python train.py --n_layer=9 --d_model=512 --n_head=6 --n_kv_head=6 --head_dim=64 --d_mlp=2048 --vocab_size=11862 --activation="tanh_gelu" --norm="layernorm" --norm_place="pre" --norm_eps=1e-06 --positions="learned" --qk_norm=false --attn_scale=0.125 --bias="qkv" --tie_embeddings=true --parallel_block=false --init="normal" --init_std_qkv=0.0268 --init_std_o=0.0 --init_std_up=0.0268 --init_std_down=0.0 --optimizer="muon_variant" --lr=0.00843 --lr_mult_o=0.71 --lr_mult_up=0.997 --lr_mult_down=2.0 --beta1=0.95 --lr_head=0.0083 --grad_clip=2.0 --warmup_steps=200 --schedule="wsd" --decay_fraction=0.498 --decay_shape="linear" --final_lr_fraction=0.0 --batch_tokens=131072 --seq_len=512 --doc_mask=true --train_tokens=601600000 --steps=4590 --dataset="wikipedia_en"
MLP neurons of a small language model. Each row is named by its layer, matrix (up: input weights; down: output weights) and neuron, and shows model dimensions 64-319. Each number is 128 + 24 x the weight over its row's rms, rounded and kept within 0 to 255. Numbers have three digits each.
After each neuron's rows, "fires on" lists the tokens most often at its 100 highest values on Wikipedia text that the model never trained on.

L2.up630:165148146119159115129106150193073089105127139154138156081116131162154097115145130141102106169109158140112093150123149100121106156112117128142143135149144117131064157167127117148096160160095125136113149161147137159131098109116130176122141173119127116151132160148138139085112124098131119152130089121145128116159136085140122104139085128149115143107120124123157113128136127122139150119157159107182100142139144108148098145104160141104132114127117104151152135137128128142117138148110093132099116162152151083123119161143123132125147160087140152119146152119160141101110147129102120156127117108133136149158125114088142124167090155107168142203114060090143087118150097111197110141139107152117148135118143125113138120122133148108147159169133155133140130171136176179153127091108149
L2.down630:121115128121151121114110166127131130121138078141149186120116109163109122149137107126150106102156113109121118125117131152072127123154137166120111112119137133114156070145110153137182113104128161135145096116114107105105123141133172115150150125110127140094133077112162132137126136149148115149168156164101091121142140130153105136140124138112085114095132129133137129143122151144132107164133079160157181068137128128149115133131094150127120143155103145123143115120153167119142155114110151136147138116107107134085116090125121160161086084086106107167122099140113133131105173110123146082138128081096140141166139137148137153137103157145082120120101102163119125132135115128119112129100167161121151120152106099123119097127126124129140127128109107099146135126090114149124155090097126
fires on: " =", " is", " was", "ated", "age"

L2.up126:110149126109175127112080111102079121139094126134152098137153148115139168128125138127138144157091166174126118149115168102158130120107102137124149122095158146106115082112149110125094145137147146134106112120088144129146116104130110154126124172134131097134143124122113118106114162113139128112106132116145116076127133115127075164115169106146126122139148092129115146142094108096123163177154140171131117109104129141104117131147127146132156133149124178117118151127143145110109102148109107093122125115116147129135136084150109118134167114132090115146106140113097099129102160127137060163114129134165143106146131136144077105150098119120136159102103147126127120097116133151111136116122119121132109100149114092164125090135106121127134138136065128157145086088117105095162117132121133
L2.down126:159110097097118116085099155126128135151197113097111142101070112147158147133152119130152162097151134084143129162140112109116154094109146138077130175124072106164122142154167092107116188141087140087116119116140099096166064141122161130133104130120134129157084142138103138144091103150143151169110124155135174162123155135124189157100143081089142113138140173118119114134144137107150122129088131143107130113113111113154127129132163092131139126136152151101099107157133143141078113100146154161098126162113165144142099127109136135088109134133088160119138119144104128127129103180102139181146108117143168144142134137126140148138123119138124099117134088138132152133120147151098125131150161137173105126086157136092146131149162138119131137159173103134107099156146173140127094131142133
fires on: " from", " of", " into", " to", " From"

L2.up1058:132146138144151150082101153122147175128101125113154102160123145165114105130156098143165112184129142119104113156151101124118090176099160145165111123128156120129157119097101132128119127140126154100148172147129145159122115112117126202137138145121151118154136140125125148107130133099109113100113161136148180110129148138146119145110101097097123136138080150121178104138126134079118161144128143147138103072172145141125124154151113168122136116136120112112140114159101166111140111097119117160102124157107147137135157114191104114152143121119138149089117149137107135096139102124121119123139174088091103120138138153129138145135105147082181082161144124080124149134149117120117136124104169145126160166102141121107151110119155119159132115107138131156108104113154136128119125174172091
L2.down1058:160112158118144130134169102113156084174087118134124102100122141132111155113103127136130130112099121121090120116086127066121119126151136120086094114135135093150148124141140178126131119123104091136153116104181111138090160111115125093155146144119107177152141086143130143141130165114161122123110088141135092113138106114114094129061128167175125126118152109106099190110157077110107143117131159139129126138109141147146163134107125139089154146150131128137132138128122160136130110096108107140099156118129125123153150138120150112127130127123132128150141087156160164132096145165129114138140124170131161111094146119138181150085157126159083172118196131151143187127111099158152128140148111132102082148066126093114196141106112168128162098101089163135121138105114162146157164154130146
fires on: "'s", " and", " &", " with"

L4.up1304:121139149160107162122136152109159111096091156098129120088145142111107126100132118130095124143148153175143079113125122149142090124141133105102144094129151159138099123085158119141211127147127143128074136148153129071090153151130143149101127082130132172129150130114123142123143101144168123145119133123158149097076103103164150140141121114065141134129106124112154133130109131137073150155100105152160167138128134124132148153131101139137126102175102116177122123130105106131137145136119097107164095103158117138112118117121139164128194095166144129100080075129110126118124133147173108080137124207123105099152113124125128138152147129177126155137130160133116139131126179110165180161110153140119060159125139098145154113118194132126131123097102079147141129144155184132154132144153116
L4.down1304:129122121127119114127109152152084131073142152123135142148123133142116131121074128113167103124142118121163158103202122200126097151132140099162186145120169150133155113127173138121123156110133150145127116108134144112151186110175121156149124153120081104152128153143090140119124143129135172133094120105123123154140149138111110127119160154122134089131078130123115121099123098097103121096110133116109145129117134094158091160122112116133152080208114082136121114129114111104140138121123150123135119136122125124133129133107125141138120129173084087154156143137136166119170151189081140126139135141153124148111158147095111136151120129113151115108121168160118090147113155127137134124139135140192148149131152094110113129133136123124117142142146145158126101123161151131130126162116130
fires on: "r", " D", " d", " |", "h", ";"

L2.up1012:113129154117138150143122106152125119084138115157122093127151116143135128090131144157137089143120143152145182147153114139114141127132139119135094125142122140108126128118153137152163116098153135104104177150114129128170134117171084103169126137116100124113120124136138114130143095128148154109119138152136159153162128159154163143117130084149168127095126151119172141166157123127125149131093138145152109124151114083159155139131112164147127136121156133089142099102135076127171135127130106152127115133171153113148114134171120109114086122169134104122111116091099129104101114168118091083165139136112092102136168140170078146152103140111125105131154137136146133125096128131102099097143115112099132224109156092109133143146130161104096097073142129160160104142116099174118160109103107
L2.down1012:150125139074125182089127148147135089116107115137151102085120147114142153142145143108097106136074114128141098102149156144112185139172160116173129158094096071112128126122140155175155093117132122143112134098129099119114140128123137115120097108133108136122192103104175145128127155136137108107130115104184114115147110152132155129135145133088174150104121121095093153135133160157076137152125144116151114115165166152136105109123154120154113126117118108095122093144137139156171148156153133096128135133160110112123118142111153149150098118115138135142142121139116136140099137130127132150189106122085155083070188119135108151114131136129126149135144160129132114153135155130105106095156112177062125166122104111112108182139100136126156099133164111137113170132135174120116131106091109
fires on: " |", " of", ":", " 2:"

L2.up1645:122092133157164129123157128166136130112156092129129125094111102185149170098096114128145114072125125108141120142150100096121141143130079139136176126142121093113130136143151115157165103142070085124110085134121137114128093082145146116100137081105141112143132158130141110113126148113131112108111109120116170118128125167095152121109126107118089157118155159151135107072103164139167100143138116144153153152115134106103101139167138118100139092121100134137133172124147133147117116120128173106118164129137133143132166145134138166181132149189139146062117149122124112089091167114125142136144151091114105123150174106125140121119152135119104113114109058124133162108103146112115139091125129103138109135117107094124146091140124140142113148137133111136153128139174084175111150116151092
L2.down1645:142083117128146124112140111166140135152110126165135120102094161153137154125160110156135160165096124133165149094140108177121130136150102138109144100144087139121115099119121139145145142122116136105127131126107112146080105136141122125101102080127187114131106167138132141088117117135117133102169095126088132136123125167141142080163192131086083105122119178133155156139140137097164128121133142148117131137106169105123132177137116122105150169103132113116160108129117152129108125106122100134099142171142117137155172162109152103129118161163163117135146151102160137176131107120157157134150160135095091139134167138130131117100126096125151124117082145105095115117135139133109111199120141120125104090157135122125131159109160088141096104134130096101077149112191135132114105141107109
fires on: " |", "ar", "ro", "re"

L4.up1643:140141133123165145151117094099072125179133127149126133129132122135137132125131157125147144145111125153160109096118137126110165154128165130108103124130136179147154109120117118158151126120158121144134134099121119149144105112113145151116131180142125111122135081156152106121117152149107125123101104124108082114149118181127093116118108114142112119135137114165134135168102120125148142085161120132120136137118140113142115133121122118164117117079113134133093066135165090109127117146169115141141150127141150137111101114125106141111115145109140114109099155139100096125155133125134199096128162120140141129184156138120102146112107105110095081164126098121138116114152124147149122129173109134132151161107127146122164139099175105138130140141153108075188167131102051156118138145136123
L4.down1643:187116184115145135141104141127167074139123130105133126161127079135141154150115098125175131132102152146113145119122130163114127141168138170103146178167136140129109129103084133108109151113147100079116096074166156158113078121105153092139146143114179150144112145110151143129139155094061108144091100138125112114150131126143078108109114120150085114078156147126153134187173171119115092127094166075179136143066129099124144091125112136088149118126114167119118108115098107131109127137149098128102117164076143115106118146133127132142146135140135129134136123125093119120111136125132123125141094148141127101106116090125163148114141120102115159117137098145053118131161165111156157152133122106176112100135141118175121132096129121128115155144133121127122123151113128128100155181096098
fires on: " |", " 0", " "

L4.up876:118119142114150142155163127144111145157139132113114122137138112122151153128093172136133173151107111112153149087162137086142124138193117092119113109119100124116105156132157123113186118124164132105130091124114141109129128146137135104155096136135160127121120133114151120130139086115140116124059153134190117117112141138105123159151135110129141159119156151152117110142170121123140115143141153081128120074132108079120132126111125176119139108088165125111106125101127124099120138130147149167093124106074119109090143173127157140099106105164146157173183134136121126131136134116125125150101141104099096118152140127089087124144106165109144146077117164148110121102092153177148073155127126111120162168159131142125152137107136095067139086094138133117164110103145128167154158111133153
L4.down876:158194098104092127116167128124102132154144138141112145127145148123124118161125153082133109113129090138136098124137084101176118147164081160146143127068135095122157123120099140142143132141132107155119119165113095116107125128156122136130137145120135150119139158094124107117142147114115145122136165118147134103202138109076123121145116086134130118112147155118100160132137117094093142126139096089164144109102140134139149162181129121149129149125132116129123137120167139103139133104129133116114127128136134090123112130141146141114134117151135123133112133112159158131187156111175118140089082099100123108141167125123125137113119180111132165073152135154124133095109109149176164140161120146155147130111090095124164112161131105163151107172088110085133126140136121064152103121115103
fires on: " |", " of", " average", " $"

L4.up800:197126163100119143173155102092145109117143133133155151134122155094137106095165136098151086117145149154121124135158142089162162156107096139099154136126123202095157163149146144150141124149139126121148122122133128135131140111131141116126110130120072135141143089158131142104149124105131144125145088117158120114104074142119093107158162141116135150144140112121100115157132125103101131154136160096159097114100115120144169140101117141102145119149127141139157104171122105147142111151179095147117126146100135110133140112142150125090066139122135123070167142147136130111173109144141103153134149096143139132144162109128129136119175158133140073114145108132158125127189134120174123129138061114088165139117125182146118143117155158140135127111139124164172162110113156135123106114128129
L4.down800:148123140140140145093155108127153146139205144129137090159118095079130142109139082126107142078099120149116131115113143153102136157123129078123114143106106188098088138117133157134169151157113118144126128150080135144121172136157105125116129117122131156133065108130131160128117146117134149130111137109116148147176116137128125166122125116125133138156155131136134106107136136088170103102104123076107131123131140112120170178139124161118138160163105096136124132136107159094136133095162122100150088130113176093141112138079143119122107124097127143090141121142118118143121163105116124129125102176142108101099119104156136145108087115110106125136144108132091114116196141131134146128143121096141173149131161118142092142135105086157107155152153109128096146133153180128135128152096108
fires on: " |"

L4.up1216:118162178090171183111111112124119140135151112146123097158069087103135126126152119129135130160123149113062106103101187123139136146120084121092083099105142152125149120126090149130127113125159113109163105133127144123168165110071139086128111125099143088153132105121105080111141142143120157113142105131167153153135120129133151117137109113110075112126154114087118135154117062152104127151113102163148194140147119150087122104132127142154167124145151124093127122143135148101140099100115114150123144177132141123130097127111140136145154162095129150139119170105114074106155099109133086128110164148070142138121161118142123141127146120120122143119080162145155107124160118129106120074073123132136090144180130107117137113129103119147129092149158114135119118098104133108126124132130134
L4.down1216:126084117175132123100083169087117091121125138150152164110121116155127146102133108129111124136137160137137140129120116102109105098122166150124171132110146091130072126134083175133121106133136138117118147150076075169112150133180122105118139098158147160163128116123083124112138103115120155141125165157098141121147128133176125164122122078130132163125100153114175122108112142118105089138140120128137140155157115113154110114139126063102119141120114097135113087124157138151120080115140176106133131091107135096145120119159128153114126150131167076156145083118099125169148144128166154092201131114136106143133114112124108128124072112142130127143124099170142136158111129148113149126160120128077120117138144133161093151184117126113124174120122120130148135104139135184116099136189095
fires on: " and", " of", " to", " its", " suffered", ","

L2.up1365:133145158139094115142157115112115091096148152117145134086115108089106102141112121100107117136114119092096167137150128144134125149135153136108119117145087187138144161065155149159141070112111160131159131138141145110147092115166130156136164148145153154140097125132155103107136134090120123184117115123143169182151095120117126087083153102116160110119126111138089134161137115136114175129102108080159105143123150118070152157165080129128130127132153144120109136152106112110128114089131111127134111139133138085126125128157119136124108136113131158118132124140111090128157144118119110096135125115132112115144127120153128147098129134152103147117134115145143106099111131123113084102145143077109104184109089084170116115134121123135111100109155181154150123120092125123156123109134088
L2.down1365:148134119114120140119165111119094122161113124116156127151093136125120103149132136138150115168138097156148093130124113136117086130157082082127161126145122116112182131122129154119153109148127142116135138106130132115105141113126115126142108097145132119143157121110127124056099167119130109165136114131132110124135116148092144122116131141124199147184095066087106126147104079111122164101099082098117067142100113141146155090133105146153130118166139153145114079164139111169117134136133127126132081195121125130166148087119118177131110149162124125143132092137145101148153114144177111134123138125091118122155170095131167166095122092138140079154127133145133122131123120132139127118143118106158165131095130083109077148117103101132133124097145164090136168157141120124145117134139118
fires on: " |"

L2.up1226:118144109141158141133124085100092164142161152133117108105122141142138128102092138097103104125111161165132117110162125104124129136117108137170171104146110126159136121147142156104165103107100135122142129120137141081089121126154116131161114126129179143139130116083104112164150172165111147131168078177124116130133089150135119111116064105141164119110192119104136105090098150155166103159113130134124146142103132128158116159126184124132111127108154095110114161138081131125111063117125120133144132117128120124152132124122092080093134098134148130149126143128148094166138160149129121147109148087153113136130128162175069114161126170167120133106134092152157146165165102141126143112130114138106131145118133167144109141116107127127119107150101124171147130128133085132100127154092087
L2.down1226:182110126160158127112113105116082116121145135119108099132094142139126160110113172146160099104141128180189119107118086139123140168106131127123173177120139141108091106139147162143152128128113140149147115128098143109097132138139129166160158085117148153133146094138119143113133121187101170150147087113058111106154118127163126109121121140132140157128128164101125105098148095173139138150129151142119128123119133087115151144110154135137120143111072146132119108156124115119087142128154152185118128110095135152148157096111098115149122144174139142160141039120133120115107138125153092118124108144157069118106157135133155158132170113129153161111116116121151136147155117116104138125130084153120155114127122104131162131104129156172131118122089118106108082104087122094126125118115126
fires on: " |", " DF", " @", " Inform", "==Cast=="

L2.up2003:074135111100182116146124131091135111133124114166125142108111119133167183121166136133191051119112124079179127107154141132130149144111101122124124124140099126153099130136144104076099145134092163136116101109106110137152115147141173125138166134143124119094139077127105142135117145141125120126131118113108095146140146106119111150126158142168125118170122073129117142129136148102086179083106112157111125129113107147102111104132139114139143137107153170130105155143119150086115160132129089085107132078128133113147089100133116150143147130161131135134106121167099093089131118130098067120082120138102157166117148143089098118125169110104158143136105136087102184102143154128124115164137098087089143126118117134134090158117118135131120154080135138134123079131142179118123162066104147
L2.down2003:135113137182128127121160128130121105166126133123138102112168105158081151121125102084129100103145149160154110101160111125093164132127179117108127173135086123148098202131131171127117119139093112110134087122127130133113138147125115167137143118107119138163096104090128135146137123066169135122095133097141112125124108087108131099124118127106147124105140109109079140123123192124126099082079133081116150071152143136155134121137125127108122097103127101109109077125120098148128106110146112146155121136118125141140149131125100128105109122101099111108148125145174142116104114182103128144164124174121085147125054202153096111114109134121109131130128135127144146167159185105141125130096125102104114133076130093143108102166143132090125144153120092148124111144158122129125140079143099
fires on: " of", " may", " to", " before", "ates"

L2.up1037:124137117139127157121090148107130119122123120117139143136109123168146090163120161117159091124127100137117093101029110130111125139130113149111121125104160132110112174122141077116097072148154119086138125078120171156129108169145136148080129143094116110132121118111117109103152103094113122152120101107141118092129091121094117138158129136121165157102107102167134149181097147125138137135159131114153145141155108130186124086141135108119119150115071073175129093085123075150159102139127149105141204181093085128113165176123127171148119132103113098154180167094145108107099131147137113168106124168132135129139173126129144093125143105101141137107104121098129163139177147099143142111099105109115193087113145077104133138131163102149104125099112116117147132124117133133164144126116106
L2.down1037:132122141135132090134183120127168167093131056096167169089121132152124160125092065154144124115121127128148145150160165122122149163125129168161132144126104146183120120144156160127160114131116120134147145132100166108157142077097107126170089134118124110133142105146114103122126133135126170172136164146125135183079098146129104113120175114135120131177115113107136122089122105118069158153127137178095062159125120171111114115089149125094113117143144163117134134149124154096129123125128114130120073159118119137128102079127098123114150152144142130133115143131118116131102117162088131143101120117119099141097124164053152138114179135149171094102134103160129106109123113132141113140134141158152121123145111132110111108173106134149106088170097105170097128182147116123119127139149105
fires on: " which", "'s", " where", "s", " War", " his"

L2.up648:147112122140136112127123109131135157136115130097119128147140125175089137134138149152134125150118112134109113151144112130143071149178106136137151142080079132092134121155132101126146171167178147103083131101126124097128069145140134135104080130120151118146154122133076127111100109120153088142109118179157083142133160130119088111172102096112134107082149127181105137125140170145107156118156110121118113109165130153063113163137130108138112110118140135146162094132136119062098129120135143149155116167132116109131172098152070130138138128118084140135139127193114092147132101133127124136131105134119156129113129168146149110106108111162123107213075137190104104140174128099116158131117126113146131112184133099119132150156110144142141123230128127104126138160137136151126107134131129
L2.down648:177171085118147159102133118139131178145154124085121068135154113129160116148155190112111133131141119102156138117140126120075115108106125134077141108115091144157070141145072150172138125116166111176110138096147104128153140075165123145101131152126128155157164138125131122149141138164148156129109105128134130083123188146136100110102129130141148136124160135129112121121098081099138149134128124083120164117167136109105122092107098106124132150122105127153123120107084100123113115166099082146118109108165116121096159094165110122140097188100117185146075154149118163145116153123109111123104113192157126103132119133083162123104126127111138109110086104133113128130143121112140156124151146116161153147097141120090152098096106121123109129138117119198197121158151089133165123139129141
fires on: "-", "–", " 1921", " what", " dist", "("

L4.up795:135053171131114111106140112125163149127118152124135158112184128137129144088157132108166080124152125129161100114160109087129094153133125196142133170152110132132133176140135138159133151107150102111108146153148138127142133128129121132098146127142126168120137170120167164104106187122138129114106108133101114118100116130135100088196141110143119113149122134093131116107143133154119134109139117162117113114124105108131133129141140102113118141098172155131099105110142121093148150127124117116153143136128128184115172175150116110091144142120139125135165115103077154133159155124134119135126079123126104144141118090150142205113064174110114159128087128117130135103171129154131147131147146112127122131110127166122139121120121131093143128121087076145110138140149178106128103135106148
L4.down795:122112105159166111132149110079092121113106122127161090147149157144129154116144144113144144102131120113063113127138123154125147136163110101139151054060131149133172172154116127091169143142124152105108099109168111106118116102103111082123128115112095139121102100112126162140129109110171127118088147108157128132179149101161126175127112119124083120137103117135102171107130142111114142169160137153128138136133107139134117122162121131126116117114104117062142123158145124143133132126086097161109131109135131126123120117083110127190124149127133146133091129136152115090104148115129134077057150106139128161145093141111137165110125127155153117115131138092142114128104139096125122109095160135126155124111084106109124145136148136194138101145142112118151153146105141105136147103133073
fires on: "-", " was", " =", "if", "el"

L4.up1183:084092119118145163103143081122156123146114122132122074138127125151151180139141130086124133133176147160095116116152119135108140133136138097096131104146144116157142136142109156124091119079128154139098096162138125135130083124147145141123139142129094134132070099144134085115105116120132122107102153089100122121109130140103092113141134101090144153130128140133122106144120118075133167140134118126165124152139095136118116106176081133098156096128134164106118088068131155126130082141155130130125115144123135153109098084144129137115124136125124091135110166096104101130141114155119100089108111131157150107140139126139120142132128148080141132085098170118128203135118164106115057136121110185148137085098120144138112131123111122115180114124133115173158121130137153154110122130136151
L4.down1183:125153114150156133130123147145158144138112119150128126114125106095126094106111134167106140117101102092090152149161127140199145120113120153118135137126108151148148133117132125161141123150116125114095132105143126151118168124089122113085102105133124187138152119106103166152166148109146132131199111156147130119154169138131139144112165182176133098157158131145143126082135134105117106072101134118129137171155133122132145152096132148157117158136111132121130157155121156113146122127096131143105119086170107078142160143141129177111131134116115169124147118175142131134087132095125143148159103130168125154118120130120162121132111110187129116118111135098164255111135101154123162136125087118133148174118169112122138095128135157143105166170126134160143127161139149127111122155122168
fires on: " of", " to", " However,", "like"

L4.up1105:134126128153133118112168140131175106115115131167139132101088157186121119128118115151143117126129098106108149120135142103082127115126147155139159117137125119146136105157169141140130149137118134116075104151142147126154134126128137166153148126116194145116145106126104105119122104128109140143120126135120136125160062126135144085147113108128122164107150117146109094105103155150107125176104108121114128152133118149087140149138131138147211126104153090163191143130060131100096098110102115133194113099150152121108121147141146102125135090142116126140081114124132170139097151081133074126086155125115129159153182110117141099161136113150135121164122104122148125123135141126112087102134142148110125140124102113088129115098113096153112112115110133151161148145155130139147128117110147
L4.down1105:132116190120086131144117113134146108119114131115132100135132126143149130117120120101140146149138128123129105118123119191130098100096137138131177154142144135092160132133115098129144144132127129138111190121106149120166139117120125087100096117130103054145115142118094189110156117157156117102167090123140155110120108134117139105106141093096123162113133120110116102147124106158164151133174094152105131119118139127154145137086123134095124115139119174080126104117094099115140154116152133171135095113118147139098128132141129120110091119101128112153100109176142135118138108129092165137122194132097107103138152107117126123138105074138128148109086166114127082152119101139117161133137096126159151138122084091147135118076092113108140116146100110141148148119126115117094096142097135
fires on: " |", "|"

L2.up213:126139095157116129116098123064127125110104160179123121146142138108130065131143106166164108171131161097136121097152113121142135124109108149124150130137103169118168128112096154180113162130159131129161090151084107164110106134122148108172136127110118120160104105082132142120145116118131153156125157113107145118098124139095188159102106095142122119113126107133115112123118143106125112104155105145103118129150122105171103150099117159191104133170109131114130138153127126141146101139090063159133145116148113116135136128152091129113130137139137158100147056121120151107174132109099155120152144189095113133135129118124149096190160118144152152120108118108093087132097115111113086107122144138135097114126120123120147132137127134149093162156092096139177123146172146131169116114157141
L2.down213:174172142169136139137116131114124152135112132073135106147165101148130146123134162161154143170105054115121127124134147154092127132103132127089140104142097143133155109104132110103136122116132120144129118090137119139127123181107142164063124138117128114103168138092127138128146111134150142124147106133129119166143139092143148129183097144122123155111121084161093155173081081101142099126129119121108101114113127104142176123114121135100141108135133121122132083113096175106142116141130158144126136113196106115152183144085123123174143127111125126128158108150122119157135092124140111147130190090109129096171168144104129154124105122134114194129135141078067114150155146160104174162113113161147140142085089125134096154146079114066140096116132118133144146162161138132108146111098136
fires on: " |", " Germany", " States", " France", " United", " the"

L4.up1099:155137195114139146100127123143128107141109081120120125097133185132135150123177133057126141173100148150095123116111118125133155140116149124102081135143124145131173178155113121111119168150119177133115140104122132155155127112107097101174122103154081109163134112124131090111133145114145147161119143141132171144075138148135121119087146117135118137168130088163126120122139124126157113118140140135069121133134088138142150121137103111142168143146140166096168145108096117153122108111147078158123131112201123106124102092135158149097123134136159145146109117129143181137069155144162125134109144164142118141162104141113126134150129136148132128112123128115188107116165126130097133090120115159133127138076130133173108121154171133161106158134147095154169107156141129131156132159167149
L4.down1099:131129099098123142113137109115140128139148106084161092144150123121095135162120101100098186122117104089116136142127145144124159095138095070089148129155136094128127137149088148156152168173114110118129149085138132158145109146108129109131094098120139127163138104148118147191124140148129107151150138161115128123110145143126132138140135124135137142107110104118126124114088141172146136113137094093114143133141145116145110128154124146119135116165101135131109109119086144081170122133139140151131122154106163124153131137123132126121146121128113132111138153158089156193120055152137113138167113118176151179166130156111145132138080162118084112142091119102189161156138099157102135101118115110126142101087164152155139116127133127165166121117131188113103100088129114135125096107123137
fires on: " of", " in", " to", " from", " within", " the"

L2.up1832:138093161132116115093120132131125136138109129133118112129172158092092090128123095144115108123112141144129175144139119136161123102151118143118127121103112141146132144130113112127134173110124127154134155093197129145119135103104101156121082128167139163174159165141064099093136145164151117119118165144130095141144130104181128123139145131105155148121145146136087123117117139141189140106112117080098104124124104131086113147146146156124110107101155138142206120101140111133143131131156104161092108099183083142122045129139124127154131101140170117166134103167144118104105108130117133128134134146139129144092135170149120166110122089098122140117136127142117133131155099125079152150117146091131092085147123154087117159130128149159120112108133109112150079121121101087094101095106163
L2.down1832:131119107114137117127131148123109136165189134124093157163144126111127117135128117101153150155115123111150178119140127157136135107168151134098140108079124157109097087123101111115146103152127133149100122107126157107150080139140120130180116162143160166104101144078104119134091151111125094129096105133101107135116144092108144130135144144124140111117105135178096122122103152145120159127130109155123109063102147095130113191088125182102132152141116155145110132126158111117087150136097088147152092131085141130131107140103083171127139146155125142141088136073160132127121125115172117134108156130119121121114135103117140110128124128133121093139157128154067094150139133127163090098112147104155125145209136155153115064136137137146132167105051130137162129126132127139120162144128099
fires on: "-", "gl", "-b", " count", "–"

L2.up1173:101082106113132184182134143134145126121132142166101101153122097177130121123131109133134086134131133166114083153122115072164125080148160095123156174129135154127128131162098133148161109133113109160131147169117131138143127127103108131140120128080144099090119124169110140120141132142173133145093106129109124109139152111162110100125109136149155134145110081104121103109135136133122087106169130107131148143128175156155135112138121119111140136118112125161144118106115089139128147134139135129136103128079116114152137129136138145112144136130116126129160151132134163094140143095114114156176122157156141146145121108128132072138183210113136141150101138152121131096156137106121167141119089109141160118136159149132123133122106123136126100104145163133164157112153132190145135121166111
L2.down1173:110171119128124149088140140158105123144156104113125137138154122120095140131098122123129122128106128107105147131131110169122110140143140152124115170122152149114124153123104127161129093149146140151076151131105145151090121122135132183169112086151112126137070098121080121105145106098126105136146108187093131172132153147127144155078095146144120142142107138197137148133129093131173116098075099121125095123123145152098105092166103125117073151158125152152135127093094127150110110154129154083148107161116123099110136111142138106130096135115106102134170126103150122125129124148166141136118096080109105090168126147130129131106135134137106158062134162106103081117131150138133122127111129087094159129102143122146122119104125164113092143148135140117108150158081141118126125138122141
fires on: " of", "ate", "os", " |", " for", "ip"

L2.up330:140107146144171113136158152126128159107120146083102133127090141181097103089168117123180162132136126107134105118097152133098096139140111091103146128124090126128013128101104138149150085146108137131142117124116125133107152124159138202130118128100122140144142140127150095106124117118129161098094129151148172102129170121187094128132164109128127131155161140122092121136103117090118135104150140159109120153135117159113118134118127121125112177128120177114109156126095136120110147170097130105095126142058124131134152073100112098084171153119084139156142159113111128105106124118126096149138149153115129134074143114133145110123122108119119129130151144107126133107140112084106136153125172097112149142129079125093108138114158146110096096108091130106097101122145121176120129117115116
L2.down330:107126108122113112174110105122074085147119126122138122133124131122131095159132109133094102155160101111105119131130095096148111162143165073100090116122073132133107159083121110137079123122151127139161126089100111157129104161102167106102141094172165136121141134153115142132120153141144091111172111132144109137144117107131116134115130133176121121099112121128159155133137135147132107109112112154117120107131190104158133085148122134124141182109132093129095124136101140126113128096188090166116136143152095126161101134120114110147107091118132169122112108123141118149116133173115155129078114112125123124116110138125142128130134152118158126115140136136128169125071110114139103104147104148119095117106103153163173137113086102090142149103140167091122154163117131100119115085157182
fires on: " and", " or", "\n", " with"

L2.up280:114139145105123180105095114103072142127175170141107150119137168116150102122120121160137075140094150158098094125156130103092135120137131102158129111149114112111088109123120151134116145140169173135117175120099137104161156114138128128151136137126099085164140154147126142142133146101164141125108081063133090133108110143122156134138150079116158146104150128140157137099162134124127150129109177126144172128125113173168093167109160155102144136123117116105157135099117124129145150136162099177117141130121147133127076149125129126143122160125148156149118124120120138138142133107103098098150100173094134167101148168133100177137098137108117154156161165120087090121123108112143175119105156096135147140134160173094129111123150116141134160131122145136143178096110152105109074107121150
L2.down280:166141109114092141113150126128080087129135153117097116138121120129112077144107120126128146134098102136137111134147123080072156141121100145147155160148143113136121123126180157138109123149103118102142180108146108125118117130095114115129153097116135118114165137115168157163163111099109118138087165104124108138112082130122155172149106123129125137133118130120076154122118087151153131145117124129113178148148148144100137120125135150153131105079142120119140137137130148133150131104153139112181149154137105108123114065092131161143124122138109146137161136123101128132112157138087101160138128175101103164144119146140135129097096114132144151106137125151132148111090127117131151118130151124121112125117131129133100124129111118136167126156098146127130135111138111146125160116135133
fires on: ":", " of", " 2:", " 1:"

L2.up1143:138131098144106113177062116097141142086142112156115142154125130109118135051105147142174129120173150162115124170117143133136110106114123109129144093117124065086113090163143127139151166138119124116139186155123141127170146089122092106127135130097112137081152113105147135147133147086144127129102130135155153161104122114185160166125152128104139137150135117120168103168145146150119118091112090106094143088131114136122144137165147134130124097154122138097103143097133114107107125148121128101129104107105108114134098081125113153137099146179113171121105123105087092095157124125124078106149138138111158127142147140103112083129155130126077113133139097079120150104185130112089111095109142142113109125135114129158120106154169160139131095153157121140115107120141160122121124112141114
L2.down1143:132109127101147194127108102152160115143112150136110124135182130115125167113121106149096087115120132136097125129122122132114186160102127148152163132123143150105104094088176121146150135147114102144111127143108080125143110129122117137100148173186078095140129094128151180102128143131146140109141096104146146135138148166151096100139136108131101151110148165186121111113148135135111083123110136143139119155099157111152139101118143142135126147117092112173133115083184089143142111185141159145141145105147153121136112145119153112135102115148100134128136105124159144096128120125092096140151164134186155167127128143104139110112169129096138147093117125132140151142146162087143124124107154142112158086128163148155103114187141090133130134140084095162120140091152127089143152092101139
fires on: " |", "}", " (", ":", ";"